From a checkpoint of a small transformer trained on Wikipedia.
Architecture: rotary positions, tied embeddings.
MLP neurons of a small language model. Each row is named by its layer, matrix (down: output weights) and neuron, and shows model dimensions 0-95. Each number is 50 + 12 x the weight over its row's rms, rounded and kept within 0 to 99. A neuron's up and down rows have the sign that makes its largest values positive.
A block is one neuron, or neurons of one layer that tend to fire together. After each block is what it responds to, as a language model described it from the Wikipedia text at the highest values.

L9.down70:46 63 57 44 50 56 50 58 59 42 48 47 41 30 25 36 32 64 48 44 45 48 48 44 35 82 64 40 51 52 41 50 36 54 44 50 37 65 54 65 51 44 53 40 60 29 37 47 56 55 72 36 20 58 64 40 32 81 60 47 57 44 36 59 30 61 69 24 79 31 40 81 43 53 51 49 47 43 48 51 40 43 39 62 70 52 47 37 53 32 61 70 40 52 73 46
L9.down298:36 49 47 56 41 33 62 37 55 51 57 34 48 70 46 53 29 33 38 25 41 69 45 58 41 67 44 51 59 61 47 37 41 43 51 57 50 37 55 57 62 41 36 39 29 60 39 63 65 64 63 60 56 65 65 58 65 62 58 43 50 61 41 31 68 46 58 56 32 55 51 58 36 55 30 69 43 50 55 56 55 54 60 28 38 50 69 53 42 73 48 49 43 37 27 40
L9.down414:54 44 44 64 31 56 70 48 42 61 55 43 61 56 57 53 49 49 40 26 80 78 57 39 55 52 64 22 46 56 73 51 63 36 62 48 45 54 45 52 59 37 46 53 37 40 34 63 42 61 61 48 56 49 58 56 27 76 41 36 73 62 70 51 50 48 34 55 45 66 44 41 34 56 57 47 54 46 53 47 41 30 32 57 22 63 49 68 40 42 65 62 56 30 45 42
L9.down791:59 73 53 41 50 23 55 44 57 43 44 45 48 63 50 48 44 52 43 30 42 56 51 39 49 54 48 40 54 34 64 37 62 55 40 47 49 57 40 55 50 59 50 17 69 49 47 49 70 50 60 58 47 56 51 48 42 57 55 44 43 46 56 74 57 70 35 76 74 36 40 56 63 43 49 60 69 51 75 31 62 62 60 48 45 40 60 44 64 28 52 44 44 54 72 38
Verb after subject. Mainly had, has and have right after a subject noun, pronoun or percentage, e.g. "6.4% had someone", "he had set"; weaker on of and million.

L9.down17:38 57 74 42 41 53 50 46 52 60 66 17 56 37 49 42 64 53 41 44 57 44 48 57 41 39 40 40 44 65 39 66 49 56 47 54 70 48 79 58 39 43 36 46 32 62 56 56 58 31 70 48 42 64 48 51 49 41 50 49 27 44 59 28 85 34 62 52 50 58 44 45 42 44 35 41 52 60 60 60 41 46 64 40 86 45 67 42 51 50 22 59 46 51 51 46
L9.down186:41 41 60 66 46 35 40 51 49 47 44 60 24 42 62 52 59 68 51 69 43 45 51 47 66 58 51 31 65 44 55 42 16 69 43 45 60 50 48 40 69 45 26 62 45 26 35 39 45 63 50 41 21 46 53 48 60 68 60 48 41 60 68 53 17 33 43 47 38 74 56 40 61 50 43 58 53 49 64 58 51 41 57 62 57 53 37 65 59 56 64 42 62 60 46 68
L9.down237:70 51 22 51 75 59 57 48 37 48 32 48 51 51 54 57 62 56 49 66 51 48 66 49 55 50 43 75 35 39 64 61 39 53 59 31 46 45 51 55 48 48 42 70 50 42 50 41 26 62 44 59 30 47 54 48 62 44 26 50 58 54 33 62 76 38 68 25 44 57 56 50 52 43 53 41 48 43 59 54 35 60 52 46 46 60 72 54 46 34 60 72 58 54 45 29
L9.down834:60 42 55 53 33 34 40 59 45 57 69 73 67 37 75 55 69 51 53 57 46 65 47 36 65 28 40 58 38 46 48 59 67 62 54 53 81 61 51 26 44 30 49 45 34 56 42 66 39 46 41 48 31 43 54 49 60 58 52 50 38 33 49 32 38 47 38 46 66 50 51 48 60 64 73 31 66 55 71 47 45 51 44 46 71 62 56 47 22 49 39 37 69 34 30 38
Name-completing word pieces. Final word pieces that complete a proper name, above all "on" in Boston (Red Sox, Uprising, University), plus Barcelona, Chicago, Cameron; weaker on hyphens in compounds like second-order.

L6.down78:66 53 38 57 67 49 50 14 57 49 27 56 43 60 47 48 68 35 77 59 46 58 41 45 70 60 80 73 54 65 55 45 61 30 49 40 48 46 49 65 41 47 47 41 38 49 44 27 39 39 66 59 48 32 55 30 27 59 53 52 48 35 43 60 63 31 51 62 48 27 46 18 63 52 39 59 46 63 85 66 45 44 64 36 37 65 68 52 62 57 40 55 63 54 58 34
L6.down265:53 58 68 38 57 53 71 60 36 68 30 38 64 51 64 67 66 38 66 43 70 42 47 64 35 72 46 47 72 51 45 60 72 43 71 33 52 42 55 39 21 49 36 44 56 52 45 41 48 57 52 32 44 51 44 48 56 43 65 35 67 56 51 69 48 49 49 31 61 60 58 37 38 54 49 50 45 26 45 67 67 29 63 44 58 42 62 66 44 49 52 35 42 54 36 55
L6.down341:55 38 49 57 57 48 67 44 46 52 59 50 43 60 29 66 45 53 49 67 71 42 44 48 61 38 55 37 27 34 32 38 58 48 43 46 57 37 38 31 56 57 48 40 64 54 59 33 53 62 54 66 50 50 33 62 52 70 44 27 52 51 59 58 41 44 37 23 59 47 54 23 56 56 51 43 43 63 74 36 51 41 42 38 25 38 71 73 27 66 23 40 54 45 49 31
L6.down408:30 46 39 56 31 34 46 57 65 51 47 66 41 50 56 58 51 76 56 59 26 58 73 50 60 50 27 72 34 60 61 40 62 56 32 57 52 46 52 43 45 54 46 47 36 62 43 54 46 55 57 52 55 63 41 49 62 29 28 42 55 39 57 52 56 59 57 55 59 55 69 68 50 55 37 43 26 20 68 73 46 56 53 38 42 54 67 45 39 66 39 41 33 45 69 26
L6.down464:44 69 46 45 53 61 58 30 33 45 59 58 37 54 56 64 59 56 38 79 43 57 50 35 49 41 49 55 43 45 51 37 37 39 31 50 60 74 45 39 61 45 54 47 41 73 48 63 50 39 54 61 64 44 31 51 43 43 52 35 50 52 70 30 53 75 40 53 61 86 63 40 32 29 73 58 41 48 60 43 55 51 49 66 37 49 66 77 31 50 50 33 33 47 57 81
L6.down549:48 52 54 47 49 66 48 62 42 21 47 75 54 64 36 35 42 58 78 67 48 40 62 45 38 57 39 52 45 39 38 29 44 47 60 37 53 35 46 43 64 45 50 40 73 52 60 56 45 52 32 45 52 63 62 64 62 50 35 62 57 38 33 50 48 49 64 44 61 56 53 61 41 52 40 56 48 39 48 46 41 61 78 60 33 96 43 41 51 48 80 61 65 47 29 47
L6.down780:45 46 53 62 27 81 43 40 46 64 41 42 63 48 50 30 62 66 53 57 53 43 43 56 61 36 43 28 76 41 53 55 58 65 68 40 71 41 53 40 54 19 65 75 37 61 58 44 39 52 58 57 61 44 40 42 54 59 41 52 50 33 54 44 50 38 59 48 39 53 42 61 35 41 61 53 60 43 68 55 49 32 67 48 39 55 49 45 51 38 45 51 59 33 34 32
L6.down805:41 58 49 62 53 57 36 47 42 55 36 66 47 68 52 54 74 40 63 57 65 54 37 51 72 55 67 55 49 72 78 50 62 49 64 30 40 24 76 75 36 51 31 40 52 39 45 40 40 43 70 60 70 51 48 56 32 48 44 63 56 39 43 49 55 64 43 44 54 70 45 37 55 75 42 38 36 42 56 33 64 46 67 40 54 28 39 47 49 50 51 47 41 71 68 48
Boston and other word endings. Final word-piece completing a split word, strongest on "on" in Boston in sports tables, e.g. Bost-on Red Sox, Cant-on-ment, All-an.

L6.down97:69 48 58 37 16 58 27 38 60 57 50 46 52 56 63 64 46 55 38 69 51 25 49 18 57 38 45 36 30 42 32 76 33 39 48 80 77 57 57 49 54 56 65 52 70 51 54 56 49 63 40 51 43 45 44 57 58 49 23 52 48 42 54 56 40 60 54 41 47 34 31 50 61 43 45 63 28 71 48 64 35 54 35 55 56 57 59 49 52 28 61 36 51 64 66 46
L6.down160:69 52 68 45 29 62 71 43 60 52 52 44 57 60 60 46 43 66 58 65 41 72 68 49 56 29 43 58 30 41 40 63 54 43 53 30 55 38 66 49 39 35 38 68 56 51 36 60 55 41 43 53 54 40 23 49 34 54 49 53 53 38 50 50 79 78 45 55 31 31 35 36 64 46 28 49 56 50 48 46 59 57 61 60 31 45 58 56 76 58 50 46 44 33 50 62
L6.down167:38 69 52 34 49 39 63 68 43 60 79 67 29 46 50 48 26 37 55 59 63 52 54 51 57 33 44 62 64 71 45 60 50 58 41 59 38 52 45 75 66 62 55 42 70 55 36 58 54 54 30 43 34 41 63 41 80 38 36 40 42 42 40 49 70 53 38 45 55 57 43 40 41 57 41 41 47 32 47 28 64 51 51 51 34 59 54 45 48 45 47 40 54 24 39 49
L6.down583:48 38 55 40 51 51 55 34 46 51 41 32 47 46 49 52 51 39 50 53 47 33 72 73 59 83 55 61 71 58 38 58 66 38 59 61 58 31 51 55 60 65 30 63 74 44 62 72 69 49 30 51 45 30 57 67 62 41 48 51 33 63 32 58 67 45 36 60 37 51 42 33 34 58 55 58 63 61 54 38 64 53 37 52 58 48 53 44 39 39 43 89 63 43 41 52
L6.down634:56 62 65 54 49 52 69 46 29 38 66 36 58 75 39 34 43 57 47 45 47 33 40 40 56 49 53 42 83 36 48 51 53 53 45 35 64 56 64 37 42 57 40 43 72 36 66 17 58 58 57 36 47 43 46 41 22 55 46 62 27 58 48 64 51 48 37 48 44 38 52 38 45 59 51 64 49 37 77 38 25 60 45 45 38 63 47 60 34 47 45 43 66 68 57 52
L6.down653:68 61 65 48 47 60 44 50 45 43 55 28 42 57 31 55 40 40 46 39 27 58 56 59 26 37 64 69 73 70 58 50 40 65 42 46 52 45 54 70 51 61 69 46 19 61 66 42 61 54 29 67 43 48 54 63 61 46 58 46 55 64 64 82 42 66 50 59 38 25 53 36 49 68 56 42 58 51 52 46 52 38 35 53 43 67 56 42 53 41 65 43 38 35 42 46
L6.down723:33 42 32 59 41 63 66 43 71 57 47 46 68 58 47 60 47 42 56 57 67 47 38 66 62 55 63 46 59 38 51 26 50 45 30 63 67 40 47 57 47 38 54 56 44 64 51 59 70 68 33 43 55 40 57 50 51 47 40 37 63 57 38 53 44 61 56 49 35 39 50 35 60 58 58 57 54 75 53 51 55 33 67 28 49 41 55 45 61 44 24 38 62 66 27 32
L6.down726:48 56 52 52 40 45 46 53 48 42 68 28 69 45 53 74 54 47 40 33 52 56 49 56 56 34 48 47 41 46 61 61 53 39 48 55 34 56 55 41 37 47 28 55 55 45 47 56 60 42 43 68 51 60 50 64 38 59 60 39 31 46 51 52 52 29 65 40 53 63 62 62 46 62 37 48 56 62 33 60 56 53 71 27 55 31 55 55 69 27 57 34 80 44 38 56
Surname-internal capital letters. The capital letter right after a surname prefix such as Mc, Mac, De or Di (McLaughlin, MacDonald, DeRosa, DiVincenzo), plus standalone word-initial R in names (Rangers, Ricardo) and some mid-word fragments.

L6.down30:44 58 41 58 64 60 41 39 32 52 49 72 58 46 57 50 51 54 26 49 44 30 52 48 64 30 60 46 77 56 50 59 28 58 47 37 38 49 31 66 48 39 58 40 50 43 49 37 47 47 67 34 67 47 74 64 54 49 49 70 55 33 64 55 62 60 49 43 68 32 35 36 49 51 62 49 50 49 50 51 52 48 51 61 59 40 23 47 62 40 69 43 41 49 41 53
L6.down332:57 40 44 45 46 49 62 59 45 57 67 60 20 63 69 56 50 41 50 49 54 63 49 30 57 44 38 44 47 62 56 61 51 50 42 44 43 46 40 55 52 43 41 44 53 47 28 35 30 25 52 55 32 35 58 46 51 50 67 41 52 51 56 39 38 77 52 36 64 71 52 64 48 70 44 43 50 61 44 44 50 21 51 81 47 50 59 33 56 57 38 47 28 30 61 34
L6.down380:34 65 50 65 62 61 37 73 32 40 65 29 55 47 56 40 63 49 45 51 55 43 47 50 66 38 38 62 46 60 57 46 42 48 45 34 59 34 46 37 47 45 28 66 44 49 44 76 54 44 70 54 53 70 53 50 62 60 60 48 40 55 45 53 36 59 60 58 29 40 36 39 53 53 55 46 30 50 53 41 63 62 52 53 65 27 38 70 53 64 51 37 20 49 38 64
L6.down406:33 73 58 32 68 42 56 36 58 49 51 53 45 42 47 44 69 55 20 61 44 52 51 36 51 45 37 17 49 45 40 65 47 47 60 50 41 46 39 55 71 67 54 45 43 73 57 35 64 58 65 38 40 57 60 69 44 61 58 52 42 75 49 48 39 64 51 45 38 52 46 35 68 44 56 73 39 65 54 66 51 52 54 70 55 24 59 45 24 38 58 79 50 33 56 47
L6.down557:53 44 77 57 43 47 43 56 59 59 54 70 43 43 52 67 45 46 64 54 52 47 36 48 47 35 55 48 63 47 61 31 46 46 45 66 40 59 63 42 43 72 41 62 48 51 50 53 42 66 41 46 45 51 50 47 31 53 63 79 44 75 70 62 70 66 34 54 47 71 55 59 41 29 56 43 42 38 61 36 32 70 49 36 53 50 48 48 47 58 56 47 76 53 52 59
L6.down665:39 57 62 43 47 49 44 28 56 34 43 43 45 55 53 75 46 38 51 30 64 62 49 50 56 48 54 58 35 54 60 60 51 56 48 49 48 41 57 58 49 71 15 59 44 41 49 62 57 65 64 64 36 30 57 63 34 55 54 60 49 49 43 67 29 38 63 68 48 37 44 37 41 68 44 21 43 47 30 54 68 46 48 47 58 58 57 68 74 58 26 60 25 43 53 45
L6.down770:45 42 34 66 52 47 44 55 43 69 34 44 40 43 50 59 44 35 54 35 45 55 39 54 44 63 48 32 54 51 57 34 48 57 63 50 48 49 41 74 21 57 58 42 44 51 58 36 65 37 54 72 53 61 51 67 68 65 59 68 69 47 39 45 62 65 63 51 44 37 37 27 40 52 73 52 50 67 33 46 65 36 53 50 50 75 70 26 46 40 36 64 64 33 59 55
L6.down815:42 58 56 39 41 55 31 33 68 46 56 36 60 67 59 56 36 50 59 50 65 53 51 55 52 47 62 46 55 84 68 56 50 54 65 48 36 55 29 72 34 62 55 44 59 34 46 51 52 54 50 86 27 46 65 52 22 44 34 58 67 62 45 61 19 47 49 56 34 38 56 27 60 57 52 50 49 46 46 53 54 48 45 55 63 48 47 43 50 50 30 42 32 65 49 51
Auxiliaries and adverb endings. Finite auxiliaries right after a subject (has, have, is, were) and the final piece of split adverbs (al-ways, curr-ently, prob-ably, alleged-ly).

L9.down226:31 56 38 62 66 23 73 49 50 63 51 42 41 36 33 61 49 27 57 32 67 43 37 50 56 42 53 57 39 62 58 56 50 31 68 66 39 45 57 47 66 58 45 72 51 45 40 37 45 51 47 60 48 45 60 38 50 40 55 48 57 45 59 56 69 47 58 48 60 38 55 46 51 48 59 69 66 28 57 52 50 60 68 55 38 54 50 65 55 44 53 41 41 67 55 63
L9.down273:44 55 65 64 58 55 65 53 70 37 65 57 58 54 38 63 19 48 50 42 27 67 39 46 71 67 35 63 42 71 40 58 49 44 39 54 58 51 51 54 63 72 55 41 52 46 53 48 22 34 63 51 53 58 43 19 40 49 52 58 29 51 29 60 38 55 47 72 42 37 63 52 46 53 64 42 49 67 37 40 44 42 54 61 54 49 43 54 40 55 60 68 53 43 53 36
L9.down524:47 26 49 45 41 69 44 39 33 43 59 68 46 45 48 55 35 30 46 52 28 76 57 56 55 66 47 44 39 53 65 43 41 54 43 62 54 49 62 65 50 43 60 58 39 65 60 55 48 57 63 40 60 46 36 58 43 43 53 52 45 70 45 45 44 44 36 77 06 73 61 55 68 24 49 62 18 33 62 64 34 54 51 73 39 41 38 27 68 55 47 34 60 53 51 57
L9.down816:62 38 61 45 64 45 45 38 56 45 54 58 49 58 41 43 51 39 53 40 39 59 37 23 43 45 51 40 57 63 57 51 53 40 25 38 22 59 70 36 51 58 82 50 64 42 49 59 30 39 66 54 61 54 53 74 61 37 37 50 53 57 52 55 59 40 39 52 45 37 65 37 57 59 22 55 67 39 73 32 45 36 50 47 52 52 54 56 69 60 43 42 46 52 48 59
Mc-surname continuations. Fires on the capital letter right after Mc in surnames and place names (McNeil, McMoon, McKee), on the or a after at or of, and on middle pieces of foreign names (Qatar, Paposo).

L10.down19:35 56 45 32 49 56 58 64 58 78 39 38 38 58 43 35 27 58 29 64 83 81 39 49 76 53 57 42 48 34 56 32 46 45 22 24 52 51 53 47 42 56 56 48 50 66 70 61 52 57 41 37 57 40 54 41 69 20 43 58 66 42 32 31 40 60 50 53 44 62 35 60 38 55 64 60 42 52 42 53 30 50 50 53 25 43 51 58 39 40 55 45 58 52 41 52
L10.down722:56 66 48 47 43 53 29 47 30 51 71 42 45 62 40 29 48 46 70 56 37 46 56 60 29 52 69 54 57 40 60 44 51 40 46 46 45 48 53 39 26 66 56 54 41 46 41 52 93 62 29 51 45 59 52 51 29 55 35 53 52 68 45 53 64 68 43 63 39 32 53 19 47 76 59 40 59 66 56 47 56 34 46 45 62 66 43 69 50 40 71 49 57 60 39 54
Initial R of words. Word-initial R (sometimes r, g, P, D) pieces that start split proper names or words, as in Raba, Ríos, Rolling Stone, runner-up.

L10.down80:34 62 62 42 31 37 48 49 65 37 42 69 63 40 44 58 53 37 63 40 44 45 48 56 64 38 36 19 33 47 45 50 39 63 59 58 52 14 46 55 42 50 49 66 46 47 48 35 58 64 57 42 48 53 63 71 25 64 37 54 60 35 72 43 49 47 72 45 51 40 61 48 72 49 54 78 52 40 46 68 64 51 44 62 47 64 68 48 47 65 45 47 36 41 61 63
L10.down467:37 40 48 54 35 28 48 65 80 62 67 69 38 46 53 22 36 64 39 67 46 36 37 56 50 67 54 50 42 53 32 38 36 62 52 44 55 31 48 58 34 33 50 60 43 34 69 51 34 45 47 36 41 50 48 56 61 51 32 32 61 44 53 43 36 58 74 39 48 23 59 46 49 63 35 62 58 49 49 65 51 39 40 38 56 37 73 36 66 36 56 64 45 67 46 39
Competition and nationality words. Mostly "World" in event names (World Championships, World Cup, World War) and nationality words opening an article's first line (Canadian, Turkish, American), plus stray word-start pieces like f, b.

L10.down397:34 44 57 57 43 48 29 45 69 43 29 43 28 50 30 30 41 57 57 44 49 36 49 31 52 40 44 49 40 38 51 42 73 64 57 48 49 55 43 72 60 68 52 40 66 49 51 39 69 75 77 43 53 29 47 60 50 60 46 52 41 57 28 50 40 40 68 39 58 30 53 43 37 49 62 60 48 55 58 64 44 41 68 65 38 47 64 53 40 57 45 31 54 53 70 40
L10.down607:42 43 68 43 50 33 39 40 36 36 51 33 24 54 59 54 38 28 49 40 55 57 56 43 59 77 61 65 35 64 32 68 45 38 29 51 54 61 38 66 45 56 54 62 57 32 29 72 68 50 71 59 67 46 35 58 59 35 49 50 51 67 31 50 55 49 63 53 57 28 30 64 56 59 49 61 44 51 62 63 53 38 49 52 42 51 59 54 42 57 31 47 63 48 65 45
Auxiliary after subject. Forms of be or have (mostly was, also is, were, had) directly after a subject pronoun or name, often starting passive or predicate phrases in biographies, e.g. "He was drafted", "It was created".

L10.down525:63 68 43 32 64 60 58 59 54 34 42 70 21 28 62 20 49 47 44 76 35 78 46 47 51 57 50 65 37 56 55 70 37 73 41 43 61 60 59 57 49 45 93 44 61 73 81 32 44 36 46 51 33 48 53 58 56 60 44 54 56 40 42 57 57 42 44 48 33 40 43 54 64 50 56 52 51 53 47 57 45 54 58 51 43 59 38 42 46 51 46 33 58 42 44 41
L10.down609:72 69 51 48 45 57 59 46 61 68 45 57 54 53 68 57 81 44 32 44 45 45 55 71 58 42 54 59 24 45 37 41 50 49 32 37 61 37 42 53 72 58 24 46 47 53 43 47 50 19 43 32 47 58 48 29 43 34 53 52 63 53 49 50 37 50 63 45 18 58 34 47 50 32 51 34 57 56 39 59 44 23 47 49 47 40 41 65 60 65 54 44 66 61 46 35
Final piece of proper names. Final word-piece that completes a multi-token word, mostly place or team names in tables and lists, such as Detro|it, Argent|ina, Aj|ax.

L6.down84:70 52 30 47 66 32 51 62 64 57 58 56 53 61 62 55 54 51 38 23 51 44 48 43 47 63 69 51 38 44 41 55 63 35 68 46 59 60 24 42 73 49 55 47 42 47 39 42 70 42 49 57 47 56 45 43 30 46 29 58 39 65 80 32 59 32 33 47 75 30 48 34 46 53 66 45 54 56 54 47 49 23 36 48 72 48 42 45 51 41 48 49 64 47 45 50
L6.down254:43 43 51 60 53 51 58 59 44 49 19 49 38 54 66 54 62 26 54 34 51 50 58 44 39 38 62 36 59 45 57 35 51 55 69 37 44 60 57 62 68 50 54 58 51 32 44 76 42 32 47 49 50 67 77 39 22 38 45 70 26 61 57 41 35 43 49 43 61 39 32 47 50 58 42 64 32 58 60 62 61 56 49 49 57 38 58 38 60 52 65 50 59 62 39 52
L6.down308:39 47 51 43 57 56 49 45 74 58 58 29 58 69 65 34 14 45 27 46 48 27 48 53 54 57 47 34 15 57 52 41 43 58 51 34 61 24 47 54 55 49 46 59 50 35 34 80 67 62 53 60 51 70 60 44 49 53 38 58 33 48 62 45 51 65 49 44 49 47 37 60 42 49 57 44 41 45 43 42 66 38 44 56 68 61 54 49 32 54 31 68 54 40 53 43
L6.down369:53 62 58 68 52 45 53 47 48 51 40 37 28 48 61 56 38 33 45 35 64 45 60 50 34 58 55 47 55 44 62 54 62 52 44 61 79 56 66 30 53 44 45 52 30 63 45 43 52 46 42 64 46 59 58 46 58 59 33 25 69 63 47 26 61 46 65 45 57 64 45 60 55 59 47 60 50 30 77 52 51 35 51 32 57 38 36 52 56 54 43 39 51 39 34 48
L6.down566:47 35 39 52 51 50 46 62 49 70 57 43 71 34 53 74 50 45 28 29 76 50 44 61 61 46 68 52 50 33 58 38 70 45 48 55 61 31 57 39 47 52 26 43 39 38 45 49 57 67 48 32 56 47 43 54 55 39 30 40 52 66 58 38 42 31 63 55 47 35 49 45 53 62 52 39 41 31 52 59 61 51 50 57 43 37 46 53 56 36 65 63 46 47 59 39
L6.down705:60 65 27 54 43 52 56 53 53 44 37 51 42 46 38 41 49 40 54 60 64 43 56 65 30 33 38 45 53 39 58 51 52 63 54 45 70 63 47 52 44 23 56 50 32 51 60 66 46 59 45 69 47 47 71 45 70 41 55 58 57 50 47 36 55 43 59 35 72 55 52 79 41 55 79 52 53 45 65 60 41 72 28 63 50 37 42 56 69 62 65 34 22 57 39 30
L6.down797:32 45 55 25 47 54 38 58 35 54 56 52 46 46 54 60 52 45 23 44 50 30 60 51 45 66 38 33 48 37 63 41 51 57 73 58 64 69 62 45 50 34 30 48 51 50 79 44 49 66 35 23 55 65 54 60 40 32 39 41 45 46 44 64 54 56 62 53 52 32 62 44 39 63 42 54 46 65 76 70 57 51 36 34 69 45 48 34 64 38 61 38 60 50 44 62
L6.down875:48 41 42 50 52 37 55 52 46 86 46 10 44 41 63 38 46 67 61 72 62 25 49 51 32 48 46 51 46 48 29 54 35 49 53 58 41 27 59 40 57 52 32 39 49 60 36 57 62 39 52 41 40 35 62 48 61 65 44 67 36 49 46 73 41 38 62 36 48 42 50 42 65 48 55 66 44 54 53 73 60 66 31 41 52 69 29 39 50 46 48 40 32 61 48 45
Sports category words. Word completions naming sports or competitions, often in tables and lists, such as Men's, Basketball, Olympic, football; also adjective endings like -ical/-ial and possessive 's.